From a checkpoint of a small transformer trained on Wikipedia: a variant of Muon for these matrices.
MLP neurons of a small language model. Each row is named by its layer, matrix (gate and up: input weights) and neuron, and shows model dimensions 96-159. Each number is 128 + 24 x the weight over its row's rms, rounded and kept within 0 to 255. A neuron's up and down rows have the sign that makes its largest values positive.
A block is one neuron, or neurons of one layer that tend to fire together. After each block is what it responds to, as a language model described it from the Wikipedia text at the highest values.

L5.gate55 [104 119 138 167  94 145 173 194 149 111 172 160 164 118 122 156 138 164 174 156 121  90 154 113 142 113 118 135 121 104 101 129 153 140 104 132 102 151 103 108 114 169  95 157 104 106 109 128 158 153 126 114 119 157 100 164 144 163 129 125 142 132 139 116]
L5.up55 [120 135 149 149  97 146 116 134 100  72 132 141 128 128 102 125 118 113 137 122 113 102 121 101 165  98 129 109 112 150  97 110 166 162 155 145 105 164 135 111  98  82  95 123  96 148  98 153 167 127 128 100 153 119 155 137 133 170 117 106 148 178 151  99]
Responds to: Word-completing suffix pieces. Final subword pieces that complete a word split into several tokens, across varied prose, as in esc-ort, freed-om, author-ity, discover-y.

L9.gate81 [167 149 153 151  92  96 130 139 171 100 167 123 121 166 109 148 146 108  96 133 127 123 123 136 124 127 150 134  98 133 119 126 132 139 135 175 131 131 146 135 162 114 119 121 142 104  97 133 114 152 111 129  83 109 134 118 156 111 184 117 137 154 118 145]
L9.up81 [ 92 127 167 121 118 107  93 115 174 134 117 131 124 132 148 118 137 134 161 152 126 117 162 111 128 116 161 112 109 113 106 117 121 124 129 139  87 131 121 102 104  86 105 164 146 179 184 133 122 125 125 107 133  66 138 120 113  99 151 127 135 162  97 130]
L9.gate134 [150 135 108 147  51 107  99 136 129 111 111 194 144 123 141 105 157 142 129 106 134 120 132 127 145 107 100 145 108  99 135 140 133 173 141 109 136 106 148 101 123  96 121 116 113 114 135  74 128  72 101 135 107 160 112 122 136 130 164 194 192 108 186 121]
L9.up134 [109 103  90 103  70 117 122 160 125 113 138 123  75 117 155 169 124 126  73 157 143  93 134 106 107 120 102 125  71  38 120 113 145 137  83 145 137 128 103 102  87 140  99 130 130 114 112 135 132 144 131  88 119 141 129 123 173 118 132 160 148 165 138 153]
L9.gate167 [108 157 142 129 102 154 161 163 131 137 169 129 109  78 106 143 149 139  85 158  98 160 168  96 113 107  95 123 117 116 101 117 142 121 148 103 136  85 133  81 124 141 121  90 125 119 134 157 105 141 115 134 140 160 169 110 121 144  83 123 127 148 135 141]
L9.up167 [113 101 116 116 119 103 152 131 127 146 142 162 140 153 136 183  53 111 181 108 122 133 108  98 120 117 146 130 128  89 126 141 161 112 134  76  98 109 120 102 143  98 104  91 111  58 164 130 149 150 113  75 133 138 168 132 131 128 132 118 117 154 109 143]
L9.gate199 [128 111 121 120  94 169 126 170 102 139 134 165 106 128 162 152 130 154 123 118 119 141 110 109 138 140 110 136  97 142 145  81 140 104 102 128 110 166  89 129 110 132 130  84 162  92 163 108 158 128 111 103  99 123 167 133 108 129 152 115 118 174 115 111]
L9.up199 [110 152 107  93 117 142 104 133 158 143 132 148 126 117 135 101 130 128 156 135 100 111  97 138 122 125 140 142 146 115  87 153 106  85 110 150 138 137  90 141 111 124 122  98 117 154  94 156 123 130 127  72 131 142 112 119 154 128 144 139 147 136 165 126]
L9.gate260 [ 89 125 113  96  98 148  99 160 151 110  99 126 127 119 143 128 172 161 119 107 137 137 113 130 125 123 106 173 128  93 146 149 118 161 129 171 122 132 114  97 130 122 120 138 135 134 133 169 123  99 125 123  98 135 104 134 117  83 135 138  99 110 165 124]
L9.up260 [138 153 164 146 106 130  75 130 155 107 122 142 137  85  82 123 145 166 123 108 131 132 126 139 115 128 109 121 139 109 128 171 138 148 142 104 120 106  70 124 137 120 126 132 116 127 165 125 144 119 134 140 165 130 143 124  82 146 183 133 118 171 113  73]
L9.gate406 [159 138 144 183 112 123 140 139 129  95 147 148 144 146 131 142 127 108 156  99 149  93 115 149 145 148 118 146 142 119 168 142 125 110  98 133 148 141 133 132 135 115 134 179  95 119 107 107 128 121 138  77 169 162 112 110 150  91 120 134 120 176  99 121]
L9.up406 [148 136 130  91  97 175  83 141 140 132 145 150 101 133 163  99 103 139 147 112  92 111 138 144 112 123 104  95 120 101 152 110 137 149  87 124 125  97 102 121 105  87 119 129  70 118 145 115 162 122 167 103 199 107 140 125 138 123 148 173 107 152  82 105]
L9.gate452 [140 164 135 106 139 117 125 158 123 141  87 146 136 116 115 114  85 134 117 163 120 164 134  87 155 140 129 143 103 130 112 100 142 154 125  88 158 115  90 141 151  94 123 116 157 121 186 126 170 117 135 124 142 121 119  87 141  89 173  72  97  98 121 153]
L9.up452 [ 98 165 156 127 103  95 132 163  98 124 127 113 104 121 120 108 120 130 112 137 152 165 122 159 145  80 112  98 129 130  99  99 113 150 110 135 124 131  83 110 142 126 131  76 118 140 189  77 118 163 110 131  84 144 106  75 138 152 150 131 125 128 120 141]
L9.gate515 [130 150 118 125  91 159 139 152 133 128 129 144 159 106 156 156 129 152 136 122 159  83 107  99  82  91  69 111  76 117 120 133 106 126 166 128 156 133 109 122 153 118 140  97 140 110  96 141 134 128  80 132 124 107 162 110 144  85 154 135 105 129 142 104]
L9.up515 [159 108 166 144 128 133  96 146 155  50 127 151  84 142 126 108 133 136 134 139 123 108 121  87 168 111 118  71 127 114  97 142 133 132 125 165 136  90 125  99 153  93 117 113 116 114 142 133 140 181  73 143 131 106 166 150 148 136 157 114 126 196 117 109]
Responds to: Comma after "and". Commas in running prose, strongest right after "and" that opens a parenthetical aside, as in "and, being" or "and, if accepted"; also appositive commas after names.

L5.gate289 [138 132 165  71 132 126 145 106 146 134 113 117 114 151 125 156 117 129 147 144 123 146 135  96 124 134 112 171 121 123 113 132 110 134  88 136  95 134  74  96 104 142 152 102 105 146 143 153 168 142 121 156 171 129 113  98  98 143 121 120 129 145  79 146]
L5.up289 [ 93 132 125  98 162 145 125 153 127 127 122  95 110 112 120 117 153 147 147 158 165 164  94 143 105 136 100 111 136 118 146 116 123 143 103  79 128 147 117 115 106 131 119 131  67 185 146 134 128 141 162 128 189 132 142 120 114 111 122 131 143 146 150 165]
Responds to: Early word-piece after R. Second fragment of split words, mostly "re/Re" pieces or the piece after a capital R, as in R-eferences, R-eg-ular, re-volutionary, re-ason.

L11.gate44 [149 139 134  93 174 100 143 153 110 159  57 139 167 148 110 155 123 157 163 146 149 107  76 138 108 147 106 155  91 109 111 121 113 128 139 140 105 106 101 101 164  93 111 113 137 163 100 136 128 111 135 121 136  83 150 135 110 141 132 163 122 174 123 185]
L11.up44 [134 133 101 104 146 129  92 167  89 147 128 137  90 125  99 127  85 130 113 105 111  96 115 164 117 179 173 106  89 126 155 132 104  95 118 120 115 115 138 139 134 172 125 106 126  79 132 105 152 120  84  99 121 147 116 103 107 136 114 159 117 130  81 125]
L11.gate52 [106 137 137  95 102 151 141 138 136 144  83 136 140  98  97 132  72 136 139 138 115  87 119 136 117 152 146 131 109 123 137 142 154 101 116 121 172 135  95 171 108  96 129  83 136 164  98 142 137 134 111 153 189 129 118 140  89 104 153 139 127 110 111 125]
L11.up52 [128 116  83 138 126 156 163 143 122  98 137 137 105 103 132 150 124 143 109 110  97 103 149 132 125 159 117 108 114 131  99 139  95 118 145 129 118 136 153 119 152 172 158 138 165 147 159 125 131 107 140 154 129 140 131  69 114  56 166 102 131 111 109 151]
L11.gate123 [136 143 120 116 113 156  83 144 112  91  86  94 126 154 121  92 153 127 145 114 135 165 119 144 148 106 102 143 127 119 128  93 114 109  86 145  88 119 130 134 107 149 112 108 136 147 130 107 120 119 135 110 119 150  84 104  81 115 141 139  66  89 120 142]
L11.up123 [113 106 116 117 120 163 133 170  89  98 124 133 185 150 124 169  99 149 135 141 122 111 173 111 131 132 151 176 128 112 108 146 136 124 133 139 141 159 142 119 151 184  92 141 123 138 154 137 144 105 136 158  99 143 144 143 137 127  90 137 128 136 127 111]
L11.gate220 [103 102 150 146 122 100 146 152 125 134 166 140 148 157 101 143 104 130 128 131 145 118 113 124 137 160 132 102 114 143 131 112 128 120 136 101 176 147  90 156 126 155 122 145 113 127 145  68 113 125 144  86 121 148 136  75 123 122  79 142 135  98 133 104]
L11.up220 [ 86 140 125 113 125  91 133 154 147 105 121 149 132 121 140  84 170 109 107 124 127 172 127 107  99 134 111 117 124 101 106  86 135 130 160 180 124 117 125 122 127 112 103 138 124  80 139 109 122  92  92 119  80 116 103 119  84  95  89 131 139 149 130 122]
L11.gate273 [113 121 183 166  89 123 108 143 106 110 146 116 143 130 119 126 124 125 105 126 114 132 100 139 101 110 164 113 131  94 142  84 125 102 181  79 135 124 155 165 125  67 117 132 165 140  70 112 103  64 116 154 182 103 130 171 127 118 139 142 120 120 128 101]
L11.up273 [117 135 160 151 102 101 109 125 120 133 124  76 138 144 146 176 150 122 144  83 148 116 101 140 103 118 116 147  85 140 131 127 142 138 116  99 116 152  82 122  89 123 100 147 119  91 137 108 151 150 116 137 122 144 135 116 110 131 114 163  83 130 117  87]
L11.gate373 [ 96 129 125 145 123 159 127 153 150 133 102 158 153 115 133 111  96 135 157 148 129 150 109  98 108 112 121 121 154 181 122 135 157 138 134 131 177 127 109  82 166 134 152 114 179 106 104 146 109  96 121 125 122  93 132 139  78 125 113 179 110 106 115 119]
L11.up373 [127 110 114 116 131 117 128 113 118 115 123 147 161 127 150 112 132 133 134 117 133 136 133  66 158 158 137 103 133 158 101 141 160 127 102  97 144 113 131 114 134 153 149 101 124 115 104 115 137 144  86 134 111  99 111 106 100 133 119 145 107 123  94 134]
L11.gate526 [ 90  94 113 157 146  79  83 150 113 116 102 153 185 129 144 126 106 160 120 104 145 131 128 110 176 110  95 122 141 118  77 139 141  85  69 114 139 134 150 113 138  92 140 146 127 126 128 133 159 109 114 131 150 137 120 124 143 144  95 105 129 116 107 163]
L11.up526 [145 109 123 132 166 139  86 134  98 169 101 150 121 143 124 146 140 101 106 167 165 143 139  94 109  95  71  98 108 165 133  83 151 142 132 135 110 157 151 161 120 106 147 134 146 116 124 119 144 136 137 130 150 138 145 117 108  91 103 139 123 126 127  76]
L11.gate533 [111 131  86 222  76 140  86 155  75 146 145 135 143 134 152 153 132 117 150 128 112  95 126 111 118 125  90 116 150 132 157 108 154 117 139 107 146 133 146 110 160 156 110 173 105 152 109 155 117  90 143 158 112 132 164 166  89  99 127 161 105  86 133 111]
L11.up533 [135  70 154 156  91 139 108 129 135  97 112 132 109 145 169 167  94 150 120 139  91 108 101 125 133 109 139 123 112 112 113 137 133 158 184 135 136 130 109 176 142  89 142 146 111 148 121 160 113 142 136 138 125 138 155 105 175 100 142 142 116 106 136 142]
Responds to: Word-initial prefix fragments. Opening sub-word pieces of longer words, mostly ex-, in-, cont-, cons-, al-, as in ex|ecution, ex|change, cont|ribution, In|cumbent, often sentence-initial.

L9.gate2 [161 109 122 142 156 127 138 146 135 145  57 122 116 133 135 137 147 169 118 118 119 113 145 120 152 151 107 111 118 141 141 106 116 146 121 135 171 174  87 140 100 117 113 123  73 141 140 150 158 118 106 118 144  91 118 111 111 109 103 121 105 113 117 150]
L9.up2 [123 149 105 114 133 129 110 128 115 139 110 104 141 127  97 136 135 110 126 109 146 125 120  55 109 140 121 147 104 152 131  87 126 128 101 114 148 163  98 132  99 163 155 118 112 154 107 119 142 173 142 117 119 127  63 103  86  96 120 149 114 121 131 110]
L9.gate34 [ 90 141 155 163 147 126  69 143 141 132 102 147 115 135 163 141 131 108 125 131 116 156 166 114 145 184 152 129 157  87 152 149 145 155 106 129 132  82 118 155 167 146  97 128 120 126 162 149 123 123 154 106 122 133  83 155 117 132 132  92 130 153 103 102]
L9.up34 [144  74 142 150  92  93  78 138 132 120 110 136 130 149 134 155 107 122 114 128 123 142 125 138 127 147 105 163 105 117 132 160 151 113 124 113  98 104 101 142 162 124 146 125 172 109 148 170 124 110  98 125 154 139  69  98 146  89 137 127 111 151  68 127]
L9.gate127 [156  72 126 131 134 178 118 162 133 120 145 105 124 131 137 113 135 127 130 118 140 152  85 132 147 142 124  97  94  95 113 144 117 156 145 139 150 144 107  93 119 122 168 149 161 114 155 151 128 107 133 109 132 133 101 121 119  57 122 126 127 118 180 134]
L9.up127 [120 112 117 125 106 100 142 146 123 105 146  81 140 107 122 170  86 156 140 140 140 132 117 152 137 138 156  87 110 132 131 130 128 139 174 137 167 149 117 174 111 111 175 140 129 136 164 107 162 148 117 111 109  97 105 131 138 121  97 114  96 136 137 107]
L9.gate188 [ 94 122 160  99 176 123  98 146 135 146 132 147  92 140 158 115 164  91 138 140  99 128 162 112 176 134 136 142  93 104 102 101 152  87 134 103 101 126 162 171 136 132 137 166  70 150  95 112 177 130 157 116 124  90 182 128 106 137 142 131 114 101 123 131]
L9.up188 [ 81  95  84 131 152 133 148 147 130 145 119  73 141 131 159  95 146 138 102 149 127 170 142 144 116 111 125 113 150 129 126 151 181  98 117 114  61  97 146 104 128 144 147 142 123 116 148 126 147 107 120  80 119 162 149 158 110 152 144 122 188 135 142 151]
L9.gate262 [107 136 131 158 177 150 119 122  96 132 109 122 133 123 169 120 132 153  79 148 120 159 144 156 135 132  65 119 177 110 126 156 108 158 109 150 123  82  94 142 125 122  89 135 121 109 122 154 137 139 131 129 133 108 144 132 121 117  84 117 134 123 109 103]
L9.up262 [102 156 128 144 113 113 157 155 117  96 118  99 112 108 122  94 113 162 101 128 131 109  78 157 101 181 134 155 140 128 131 119 179 119 129 107 129 139 163 144 147 148 110 111 140 161 116 117 126 113 110 147 125 123 117 121 118 101 187 101 118  50 119 124]
L9.gate268 [167 120 103 111 115 135 130 119 134 114  88 124 115 142 150 112 132 124 134 106 137 143 126 174 101 128 168 128 134 106 114 124 112 116 126 132  79 114 142 128 162 124 152 121  72  89 112 168 131 139  96 102 122  93 129 165 141 119 177 124 156 151 146 101]
L9.up268 [102 109 127 110 113 124 102 120 106 135 145 114 108 151  99 112 107 129 131 111 128 155 106 106 133 161  99  87 182 118 123 140 138 144 141 100 104 144 135 162 148 144 128 132 103 134 131 124 116 143  82 100 124 107  84 102 133  96  99 111 109 142 100 133]
L9.gate316 [137  98 102 123 123 157 140 103 137 124 122 120 103 100 170 117 139 127 131 137 137 128 124 200 127 123 144 109 148 105 148  75 135 134 143  79 117 146  88  89 144  81 121 140 133  88 107 159 134 113 128  89 104 120 176 174  78 116 159 148  79 147  90 102]
L9.up316 [125  50 156  80 119 141 154 122  82 144 143 112 138 106 131 143 109 140 101 142 112 148 123 110 151 100 131  98 124 192 191 113 147 160 132  98 115 116 106 137 133  95 120 138 142  76 139 116 136 136 132 134  75 118 113  97  87 118 153 147 110 104  92 116]
L9.gate382 [ 91 124 102 133 154 160 148 168 126 149  84 137 157 109 152 114  84 146  80 156 105 122 165 124 137  70  95 122 132 152 167 114 126 149  98 103 130 153 117 135 139 170 150 132 115 116  98 148 170 125 148 129 113  91 137 160 147 100 160 151 133 111 150 110]
L9.up382 [158 117 123 161 116 143 155  98 103  95  97 139 155 108 143  97 141 138 143 104 123 127 120 170 136 118 128 155 126  97 145 151 136 116 140 151  96 130 116 142 124 126 108  97 115 161 133 124 164 149 162 111 140 113 106 131 154 120 104 159  78  83 134 115]
Responds to: Word-initial prefix fragments. Word-start pieces that open a longer word split into parts, especially "ex" (exit, exam, export) and "re", "res", "co", "c".

L11.gate163 [ 89 101 163 152 109 134 127 131 102 195 137 143 150 117 122 145 117 131 122 121 123 167 120 106 139 140 125 161 145 143 164 118 141 138 157 166 114 143 132 137  97 141 148 121 120 149 121 166 100 107 107 188 133 141 141  93 152  81 139 130  85 153 151 125]
L11.up163 [142 119 156 163 115 156 101 107 142 157 145 111 139  98 134 130  99 185 143 119 121 168 142 149 151 135 114 139 114 164  87 124 157 151 124 126  90 137 121 178 138 105 151  71 157 110 110 126 139 118 153 129 127 177 195 142 120 110 127 132 161 135 162 117]
L11.gate204 [110 145 137 143 166 109 133 190 128 137 100 123 103 105 122 113 155 132 101 157 133 127 112 114  70 175 143 152 122 104 119 122 167 168 171  92 129 129 168 118 121 104 134 148 147 143 153 154  94 155 106 127 148 121 138 119 108 158 151 125 160 117 115 158]
L11.up204 [131  85 117 128 150 160 141 159 126 154 132 147 132 128 113 141 136 147 118 101 116 143 150 122  84 165 109 131  90 114 140 146 117 149  81  98 132 133 155 104 129 120 132 142 147 150 110 108 121 109 114 119 103 105 153 123  97 148 117 164 113  56 184  79]
L11.gate292 [127 106 120 113 143 138 130 130 163 146 122 109 161 131 149  90 129 145 115 135 166 135 129 111 106 170 136 183 124 118 186 133  71 124 107 125  97 149 152 125 150 100 156 140  74 142  96 154 151 143  31 142 130 148 203  96 123  95 143 167 101  74 146 116]
L11.up292 [149 128 141 118 169 148 117 185 127 157 103 122 135 102 152 135 118 172 150 129 129 100 101 147 139 130 135 162 159 152 108 129 129 128  77 152 137 135 134 163 113  58 201 140 152 153  87 147 141 113  77 134  88 145 143 112 123 131 113 167 123 100 150 158]
L11.gate326 [155 105  91 112  99 130  81 118 125 100 118 143  96  77 126 124 138 132 147 181 115 103 127 138 112 146 146 149 128 169 139 135 101 115 109 120 119 146 143 140 148 138 130 143 120 169 162 139 100  97  82 158 142 129 170 120 156 125 146 105 144 110 126 162]
L11.up326 [ 96  79  55 174 106 170 137 158 116  92 126 125 136 128 156 137 131 117 124 114 149 151  93 110 154 179 106 131 141 114 129 131 186 137 129 148 125 145 114 139 114 109 163 107 124  88 115 147 130 127 103 106  82 134 151  85 128 156 102 125 134 122 112 115]
L11.gate377 [149 111 117 134  94 141 107 148 178 129 101 179  97 131 159 106  97  96  98 167 152 153 113 146 162 114 112 129 113 112 131 139 149 162 108 121 117 120 120 169 138  96  81 143 153 150 125 138 141 105  99  99 150 115 117 150 120 136 153 133 174 100 125 104]
L11.up377 [106 111 115 186 157 128 112 127 110 156 119 123 153 125 128 113 119  99  61  93 154 128 129 168  81 137 146 152 130  74 114 101 126 142 119 113  74 160 138 139 133 144 151 114 159 138 125 106 127 140 151 167 100  93 132 115 158 110 164 110 148 134 124 135]
L11.gate405 [189 122  89 129  89 196 106 117 118 146 142 100 107 102 147 159 146 118 122 116 143 147 130 147 132  96 103 129 106 154 166 138 145 103 130 133 143 154 120 127 136  90 123 128 103  97 139 110 134 128 129 136 124  81 116 168 140  99 152 142  84 118 144  77]
L11.up405 [125 134  65 100 164 162 137 108 130 126 151  73 116 122 101 130 136 158 114 137  96 168 132 134  93 155 145 149 115 144 192 134 133 130 111 132 100 175 105 104 163 105 119 129 125 126 107 132 132 139 149 140 147 117 108 134 147 117 141 142 121 145 159 122]
L11.gate462 [154 146  91 114 168 168  76 152 119 150 101 131 154 102 116 136 124 157 150 123 155 184 157 141 132 117 123 137 107 154 115 140 155 142 178 127 193 123 130 111 128 123 141  82 166 123 148  92 127 152 136 138  95 167 135 104 111 131 158 140 165 169 113 108]
L11.up462 [150 133 151 116 146 161 135 114 140 132 104 182 121 119 109  95 110 150 153 119 120 136 126 115 116 105 134 141 109  98 203 112 171 108 135 101 154 132 152  95 130 174 152 135 110 170 125 147 149 154 109 104 120 176 139 136 116 148 166 154 140 102  67  95]
L11.gate552 [153 116 115 147 122 141 125 135 135 108 152 124  80 126 130 136  88 153  79 126 136 113 159 107 109 150 143 112 114 171 142 114 124 158 120 112 117 150 135 104 103 118  90 128 132 160  95  98 143 129 112  98 130  69 146 110 138 127 158 142 116 130 119 151]
L11.up552 [ 77 107 128 143 144 142 111 104 147 124 123 119 132 106 143 165 127 106 109 169 131 135 114 125 131  96 144 114  83 176 157 163 117 170 116 161 132 131 104 141 139 120  88 153 102  98 152 125 102 126 116 119 115 135 145  87 116 121 131 126  82  80 110 123]
Responds to: Abstract-noun endings before prepositions. Final piece of abstract nouns that take a complement, usually just before of, to or with, e.g. influ-ence, superv-ision, poss-ibility, cont-act.

L5.gate498 [131 146 136 122 195 163 155 117 135  71  96 107 158 129 105 130 127 143  95 132 131 113 111 113 139 137 162 127 101 132 141 114 166 182 122 155 145 175 115 139 115 115 139 128 149 131 123 119 120 161 170 130 141 101 121 150  99 135 117 172 113 180 154 131]
L5.up498 [151 115 112 108 155 180 120  97 165 119 152  82  93 134 121  91 128 175 111 149 154 109  75 160 130 169 115 150 101 128 146 110 143 107 148 104  86 156 143 108 121 100 115 143 117 123 132 115 106 117 163 117 108 109 149 175 117 134 132 112 151 162  90 100]
Responds to: Word endings and introducing colons. Completing pieces of split words (phys→ical, le→tt, en→ough, int→ended), and colons, commas or brackets that introduce a list or explanation (children:, sons:).

L11.gate0 [126 101 111 154 135 165 163 181 106 149  85 123 140  96  90 112 151 127  85 132 130 154 128 150 134  86 124 120 150  84 159 112 126 125 108 122 116 134 127 124 123 171 135 138  99  90 143 173  90 133 158 148 141  79 124 167 113 106 159 178 164 143 141 128]
L11.up0 [108 144 146 123 124 141 121  91 116 113 140 128 182 128 140 158  87 102 127 148 127 113 141 149 130 120 119  71  89  97 141 139 136 146 100 125 120 114 137 135  99 147 162 140 127 125 115 148 143 131 163 102 130 133 129 118 128 145  86 174 135 124 134  75]
L11.gate7 [134 109 155 162 157 152 112 138 118 150 131 139 105 142 133 111  97 116 142 132 109 117 132 145 121 122 118 110 114 138 126 108  78 109 124 150 113 131 131 166  98 117 153 127 110 140 130 170 154  97 117 172 153 114 121 130 145 106 139 156 113 118 145 142]
L11.up7 [139 108 115 146 133  70 170 162 100  86 118 125 125 114 129 132 144 128 124 132 137 120 128 146 106 118 124 157 152 160 118  94 142 102  84 104 156 155  59 136 112 120 132 154 159 115 132 115 158 155 111 143 136 101 105 123 118 145 167 129 162 138 118 118]
L11.gate180 [142 157 216 136 104  94 108 150  94 160 142 132 137 107 114 131 133 166 105 136 109 120 182 132 140 136 110 163 118 113 106 137 138 122 113 119 106 125 121 102 135 101 117 130 154  74 110 157 139 114 129 109 107 127 104 117 101 141 144 116 140 138 115  89]
L11.up180 [139 154 192 136  93 116 114 168 133 100 114 120 129 125 148 156 142 112 127 141 143  73 154  85 140  95 132 144 111 141  84 104 156 141  99 133 165 175 100 134 126 110 153 121 142  76 113 140 116 115 131  83 121 108 118 152 122  97 129 114 127 148 113 128]
L11.gate232 [147  81 157 148 150 131 110 153 191  93 122 139 140 124 146 104 149 160 138  81 149 123 151  82 100 118 182  77  78 125 120 138 119 124 106 146 118  69 110 126 155 119 136 134 164 138  82 137  76 127  64 151 114 164 130 144  86 143 122 137 151 152 136 121]
L11.up232 [120 155 136 139  91 160 113 182 116 137 151 129  83 137 121 176 144 118 121 163 162 120 122  72 124 117 146 127 115  88  73 141 123 147 107 163 126 138 124 134 141 117 133 118 116  81 101 149 152 132  61 106 175 159 123 106 123 113 135 153 105 114 113 126]
L11.gate260 [129  74  67 142 148 165 120 141 133 124  76 150 150 146 118  97 124 145  75 135 122 127 152 132 106 104 126 146 134 120 141 131 152 157 142 123 109 105 125 111 100 118  93 119 134  88 122 166 133 126 153 144 111 141 128  87 146 159 150 156 168 149 182 116]
L11.up260 [160 135  96 167 103 132 162 146 147 142 125 128 141 141  84 119 125 160 101 125 114 158 145 153  85 123 154 155 149 142 122  94 115 143 110 181 131 108 108 141 108  82 129 144 126 112  98 117 145 106 156 118  98 159 153 122 143 139 110 176 113 152 140  96]
L11.gate325 [128 102 159 122  95 113 106 123 175 144 132 131  92 132 155 134  99 113 110 145 116 110 139 124 123 144 149 137 119 131 109 142 166 130 130 173 151  98 119 121 169 107 123 126 139 102  97 106 144 131 132 132 171 101 109 108 144 136 134 119 129 100 110 104]
L11.up325 [148  98 127 149 127 181 124 127  93  88  99 129 131  87 110 122 156 119 151 173 137 123 111 152 102 105 114 100 101  93 151 134 147 100  89 149  87 144  85 140 102 108 141 127 135 103 104 125 133 136  78 102 166 116 132 122 146 128  86 123 113 143 147 141]
L11.gate385 [147 160 130  92 128 120  65 114 146 137 130 145 140 116 155 116 125 135  89 124 108  93 130 118 121 151 121 175 114  79 128 129 145  84 128 100 117 112 136 110 146 144 136  99 152 136 174  88 120 140 122 140 129 152 150 133  99 125 145 160 100  82 109 122]
L11.up385 [114 135 154 139 142 154 148 143 110 133 109 159  72  77  98 110  93 108 104 117 150 125 152 151  98 105  91 127  93  97 107 119 144 143 157 152 117 136 160 147 111  85 110 131 130 102 175 129 126 136 166 136 134 113 148 125 129 137 124 148 110 117  93 147]
L11.gate455 [130 136 132 127 126 110 104 137 122 113  97 108 175 129 144 134 159 125 112 100 124 101 152 131 128 153 123 114 108 162 107 143 103 135 142 164 128 113 114 137 154 115  99 113  95 116 139 132 135 130 154 130 120 110  83 134 180  80 117 162 118 121 142 132]
L11.up455 [ 93 123  81 131 121 151 160 134  83 138 100 153 111 160 123 125 169 162 124 122 121 106 148 105 129 127  97 127 128 140 117 121 164  93  98 125 148 133 151 118  85 135 156 146 153 117 114 117 145 133 153 127 157 122 132 104 117 108 117 130 136 123 155 159]
Responds to: Clause-ending commas. Commas ending a complete main clause, often after a name, place or date, introducing an appositive or relative clause like where, who, but.

L9.gate24 [137 144 132 178 148 130  70 150 121 125 112 136 127 133 151 125  99 130 100 137  96 156 120  88 132 154 141  87 136 184 101 126 144 173 142 128 121 123 107 145 131 159 133 144  86 159 108 169 124  83  71 155  95  89 152 105 117 120 149 128  87  91 135 137]
L9.up24 [130 123 114 138 127 126  96 177 139 147 133 131 115 173 145 148 108 143 132 138 168 111 108 120 126  89 136 150 139 142 134 147 137 137 158 128 122 147 173 143 120 104 108 111  88 159  75 134 102 165 127 147 133 135 185 123 112 113 183 127  93 107 100 109]
L9.gate33 [128 100 116 151 144 142  72 118 113 144 137 131 169 106 107 133 132 137 117 147 192 110 121 137 111 144 135 161 118  98 167 142 138 148  84 104 148 146  99 124 145 132 129 131 101 182 141 155 180 136  69 139 129 112 131 137 114 112 168 125 110 158 152 141]
L9.up33 [122 121 100 109 121 122 113 142 118 130 109  98 148 134 132 108 159 153 133 106  94 112 121 104 135 103 124  92 108 131 138 129 147 168 120 127 141 110 134 168 118 143 119 104  89 137 167 101 130 120 115 106 176 125 123 152 136 127 149 108 136 139  99 182]
L9.gate234 [100 177 139 157 119 169 134 107 154 128 115 129 131 135  73 117 144 122 155 145 103 155 147 115 111 165 145 152 111 143  94 103 157 171 133 108  94 114 139  87 152 130 110 127 140 126 104 116 137  98 151 152 141 149 188 107 117 106 120 155 152 124 128 102]
L9.up234 [121 146 155 143 130 117 153  99 135 150 101 144 131 103  83 135  96  92 123 123  91 173 132 115 116  85 131 125 167 137  98 130 152 167 144 112 162 146 127 172 114 142 138 140 100 129 107 138 165  78  99 115 107 112 157  97  97 132 150 104  55 145  77  94]
L9.gate284 [ 84 155 115 140 123 142 122 170  97 108 116 119 163  88 115 117 125 159 112 126  85 126 115 149 135 134 131 186 110 155 131  94  99 139 138 109 144 100 206 150 136 101 126  75 142 164 145  92 148 127 136 160 121 130 150 127  99  86 150 149 115 139 146 148]
L9.up284 [119 133 124 116 178 144 122 150 151 149 141 138 127 134 110 123  93  97 143 108  97 137 115 120 121 133 120 128 103 114 128 149 126 130 126 114 126  84 141 136 114 162 117 124  92 110 131 132 152 117 163  99 100 172 149 133 142 102 186 128 145 121 146 150]
L9.gate375 [106 134 124 119 112 116 156 120 144 158 120 110 117 121 168 162 155 146 148  98 102 127 151 108 148 121 145 151 106 137 100 119 138 169 156  70 133  96 164 119 128 138 148 111  68 133 133  97 160 140 127 167  98 145 159 149 111  89 141 123 105 126  97 148]
L9.up375 [135 147 140 150  95 142  74 121 144  99 122  88 169 109 102 167 156 133 144 129 141  67 147 125 163 150 123 150 122 125 152 128 158 138 177 155  79 132 110 113 173 103 157 124 160 166 137 146 126 166  97  87 156 150 121 116 103 118 100 151  92  89 136  88]
L9.gate431 [156 144  71 136 121 125 115 145 117 122 148 114 148 151 125 124 118 139 164 124 112 132  94 178 150  84 132 163  90 133 109 142  95 113 145 105 124 160 160 131 164 138 103  94 125 176 143 155 165 141 138 150 138 101 142 136 138 135 121 102 158 120  91 143]
L9.up431 [137  90 111 110 148 127  98 133 137 141  85 168 155 121 134 116 135 132 138 136 164 153 128 117 136 144  97 150 132 166 117 148 159 171  99 143 139 115 134  94 147 142 132 122 158 114 130 155  90 139 138  70 108 125 127  98 161 113 165 151 138 120  87 106]
L9.gate451 [ 55 108  90 114 126 127 108 137 101 141 146 124 170 126 130 129 137 132 135 129  92 130 145 138 101 129 130 137 113  80 152 150 140 156 148  88 161 110 107 115 122  91 108 129  91 119 136 158 157  96 142 103  94 154 144 137 111 113 141 164  90 124 111 130]
L9.up451 [130  81 145 177 144 110 127 162 145 125 114 114 154 109 167 142 123 138 133 115 105 117  76 177 173 116 128 123 100 157 128 128 186  96 131 150 157 161 107 186  83 132 118 140 125 140 114 152 133 125 146 174  95 121 171 133  61 142 159 115 110 139 150 110]
L9.gate537 [110 130 127  84 122 136 117 129 134 101 167 133 116 158 117 127 101 131 142 109  94 160 156 126  89 131 143 156  88 127 158 148  67 109 158 101 138 116 113 110 162 138 139 129 116 179 154 141 127 127  75 147 135 110 145 120 117  68 146 157 120  93 120 131]
L9.up537 [100 123 170 116 147 103 119 136  82  82 120 133 139 138  95 176  89 120 115 113 137 156 164 157 117 133 169 102 168 110 136 184 114 107 135  71 149 125 132 137 125 114 117 134 151 158 116  98 115  88 128 113 173  93 147 117 121 154 151 103 117  89 129 158]
Responds to: Abstract noun endings. Final pieces of abstract nouns, often derived from verbs, usually followed by of, to or in, such as assess-ment, fail-ure, intro-duction, study.